MLP neurons of a small language model. Each row is named by its layer, matrix (up: input weights; down: output weights) and neuron, and shows model dimensions 0-127. Each number is 500 + 50 x the weight over its row's rms, rounded and kept within 0 to 999. Numbers have three digits each.
A block is one neuron, or neurons of one layer that tend to fire together. After each block is what it responds to, as a language model described it from the Wikipedia text at the highest values.

L5.up187:455570428509462502545473462545453474503470414534432530447472420505433479578557556526513545484625552472485495431558472524477550491510449453533573503540447531527464451451406499464494533540454576481429550457490456480501526458525501584530586428536518535484654445482581565541481657577436494471457463379435411561453531487550504527436522471522555592426522462499501533430521523498466442543565
L5.down187:588533463505434538567513493515481402500542475440521493513510478464513445481373497382503475487533460524537510454550594439530523465436463517565471522433606461488477583464502431426478531559551570439554467448515526555516475461392531551578469498591479562507465501530522465533526606528431498442554354499498435429513467503536465586576519394444575536478445482545591490407553483543527542535487
L5.up301:409558474536505453473439480526580399537572447538601445526505504480520505575481582499518465550460570513480508538458385470602485545537503461515525451448460598406423528443440457482527520595482523522569579442436402481472538493496550465475549508455480586511479495572547493485447465519441531455447620504559520533492631479490499543488483492518548450527445446459587411552560447500534535496512
L5.down301:452524503524510499558552528488470436568445539465496425522413487505518437503538447396513471633561570387522510445527491486418420482521499534476510453463584467409490611523484495474572470505487586503432449506492518445378501534494559516499462486484459538487524504542487464519504583455471525576601547492505473481441379524565548461542477510358468619531509507472565573436485571482554480536486
L5.up949:444567471533562395462394500548496488505543413587440479500478520507468482485594471441463492525621528518488478459515435493505521497416517508516536551458518473467439541469426473506466525495518479438559509435468525560524510518502519509523542477550478507450559427557542485532545492552485492473535579404487557537499599410377453572460519445612512512535627476559434369456423534432414444521449
L5.down949:461504397500562417536592529463509472467548546456467496500499569452499421554368463457474413518550473450475532483541529490505572450500452539519453570499474475552406586526520466459544439509568544569413568508516540537501516503501564573587541394485478526444473463542526522524421518510476533509502532513459462572569503466585429568480529452486577531491562517432460490339536451450486527465519
L5.up1022:485540437445530511475577530530515483496495422419500452569480518395498450430516622493489532552478593523490568527514481524489508560561464520527493537411454525469450482472416524513485458503593593411433496456454529503544537527521525513451438578529476508513531500501534487563508572567472445512443487449475501448573548503572615522504478520561543580473580561549592530414502560359447578553449
L5.down1022:575486513473489531459606546508531504553466401519454485518456459503483483489474539473426486509545478536495625492547570507454450537505539540524482480453522472461434635477524494390528466457524597399435484464514576476420483517532419511545384515455528526333539410530526442477526547516409421553479446576515421573432500505548535496576482514469491578529539527436544613459519553441526531573413
Final cells and closing pipes or line breaks of Wikipedia table rows, e.g. a last header like Year, Ref, Attendance; weaker on opening quote marks after "saying,".

L3.up835:459545515524513537487460466521475625559480520467506520473544499523472463501492482483492494531556567435437531495547530540596524517478577559578565467447433527471490545425443484477552417416468580501401555489525460575501545487454570497529528478557484433400495496484460564595497541501465561483473462439494434568505573518526535556425449524564512457534453487496540558484507506493523558489419
L3.down835:467505426459525440511502527542529498479492481563511498533488551593510540478591514537452490447484553428495427566469556482478591542486536569452537447483464456582518438475489544509541517551515492543544476468469545500551528517541400559469438573568558511463495484490543460460487461499550418491517512531558458513515407540569463431506457533436502544451477505471454568526392648575546492458518
Empty cell separators after "Total votes |" in election result tables, and also word-final suffixes (announced, annotation, laud) and "of" after nouns.

L5.up64:534504508494544496450482427406499532510596521534445463535386510418442548457581571481507522537490431475566527553428522524561559561548552432436547476514485483524446551480548460453480418473503397543430513582495526506393357511473506566486487530463543484533473518566518489540536547541448518472493575486536534495499541498463497420658496491501549485504465495546556450500489558564453399576487
L5.down64:508502572469452518516474517490530499537461439438433537530461567562578481483539555512476548520519513486468553529485469517577568496478534536569557419565491411547462473448497517475528489578522446496508511485473465507544485495482423578479497554512532604483547519519538470544495447461457523493596467492464424543517524459436452484482498488354473516586539538535544520485460425503494397386499
L5.up377:461559445480508553522399505500566506493479496522453550479446430430516539456546477538564503455476507575489484473445444483472442522472468454472416570515611410437467534494492533606492534528464459481495493529487469585607455487559448481437553521470485536502469487567542453540504564450513451455449470509525453496451574534463530464557585562510415496544465545594452426450486536464497491482523
L5.down377:535510556513455412530580457497543571618581445537529431498572569563515481514454495474542532518487559436540593520549501498513526431518576527447543471472428520494512469522546446511481581523555524517471440551436433504418487513510552483551404445536428531517452447508490538501532420501520461530563525475555549485490403458569484481429452469526478498425504476575466524512480409522493503515478
L5.up483:455501563569479487518592455460594587543474453485479437537576516492491494378515579565505466556466587619416613447483508513495491559472470505464508503460525515465434464465492512549483433579515577471438522513514543435401530502594526524511504517416514550440419503477390493527468523486421389403538562512580513480470514531463532525548469526564430552513512506498514590524429602515487459465492
L5.down483:421497509397475609458645536506497514485500498554490548515533495531458384427555452628524519488390528539463394431471496471418488504526463538554567564531464497493528489458503526497456480476523435491540467536576502513365499483539556489521526477449535559497490454578440483546568536462480450483496552499539496472453445538515561497471470459579489553532511557507418432517457440518522546490490
L5.up963:414522450405533504529405470537531569562490500559536443535553447490446483485515427424506445416562503517484575490551535541412545404481349493471432467524518406414559484531427478550494490515623408526589415550581510507462368480474495600496529525509504506500465638574468489550408463530539479457551474598432507527510560530497490472617458547478444501491488504534513425457558458529483563540503
L5.down963:529522466435504464500435508566503592414566553584523470512490579520474512476511584559516413489575483466394475462586504584548579511579509520468514571517541476431454503536407483527542506464502503446403533457539438567529506486489491495498441485583392492478526487530473533494476485462542423451563506471540553538504518549555522500610451523442508491443477485526578544497444492472514468560506
Structural markup in wiki articles, chiefly == opening a section heading, the line break after a heading, and empty | table cells (Total votes | |).

L9.up124:467483455518544471535454527405439469458543421661519514492446499519555494510519480509562486418551449498533564468537547504382451530442394505556574497559527527499555507381560525537533514481517437464502507539472488456465616603561473551438395528370519453452448515577521551476563570473446510512480485448473417596471590471541502545516455497441470554536589429472477521454518459522468519456505
L9.down124:523418401537453493487490504541532530456468564377472551424483534574466556485544475557395474562515607442525451479533539513603509465639589443517528493472539453438434562486444573427425500491524506440469439536489505449457394466438514542466580519551459521501544482564454495612515506513524490436509564546369529490459487540428558535484566529539507486593469475556510453494419544567486493455470
L9.up349:507454471486392480446472477573555520582454479513470433474528557465503580547547535510419534554455466415641568551613468432418533509542492457515396470519504454472431479596583549525563436541510529557474459555523515504390405494403402579484580496536549471483517617455471485546435486475519529528522469503491483609450559545427484559520511570528466558388386509515527487459505479522458545598494
L9.down349:459491517477544473463502455472489521470524498497550535475625576519484437467507517396576534446512553498414475506455506657622394518470551575457523571417521468438558519457488474494507488524524523515493561521497512542486502545588451469490486407588477578599515406553466524474545479527463545475478526436493500488490444454571499479497423435504532563562607470547524490489491509487625485474440
L9.up754:455507496469500477543551435533443497540462430573500609467522440425390482521511566539485508501488489489563511596448559456418572568535514517514456402592503413519460531477538485498502420462571485506476463558491564423483491522517441484484507528481515450558489480578464493533458526510437449453523573479532505493437638426524512528484513508484505566530393489505452438486605492518499519395510
L9.down754:439512494482542486420512395512560616572558534526474424549480552485562490589509531536462485555507528498552509506505544541555408521535541510383520575475532439473472423500503441542471449509412493540538500498469321441523512558470465486504496439489541500505508522439417576445430525519548452580460458478439524530417465492530495398588497500500509553557412538484477487545472509521449536505465
L9.up906:480507464492602511465429558515510557567469492524510540500531475558397470469519583541589597495493444350484449558544543445426555510486447502463502373586432449557466510442460597538527392421602518540515543543491530467450603503461395519436508467443515512453539536561440456523527474535503482553498520456408510516498493453574505433391518522422587438581508448511547572544474557540513439524412
L9.down906:429484462461531592589491422485580512477585505456500425562527442432591438509532400475476416440458455459514531529432463465511454478554492519500515510491503477410398503452509541591545524542436550524504552453542585470485462340533551442446520554523537459564539552548426563498439504483471437472487548632467531547479475422575525500468593571431507507451506499489490494466489511558382559547417
Table pipes right before a vote total in election results tables, as in "Total votes | |", plus other tokens just before a figure (population of, £4, until 1918).

L3.up780:466513565483479569609529503503564481530469452443541459534435500562551497429509585522428550602591476519483507469589564543509547483514549618427483529478562504572475503609510396479534494446481433438514448427574427486429443452500513566568486403499518539536483521447615477519465500527544494507538507516445502537498490498558489477502558612502549519535417525543510419508524386491413484579513
L3.down780:560468463515479455523588496489554492488535504571599463508625517427484525494518578498504477477410480479545524476566516511511484705484443447460471521523537502561528460457468437443456500411511523559540513556486520507485568419520549543493550486482467513500438450539509495505564546391480470438528500540492493446490479427470556436396437490505458444600454430519527592475556455461556514545451
Pipe and semicolon separators, plus the cells or name fragments between them, in wiki tables and long delimited lists such as month rows and W; D; L results.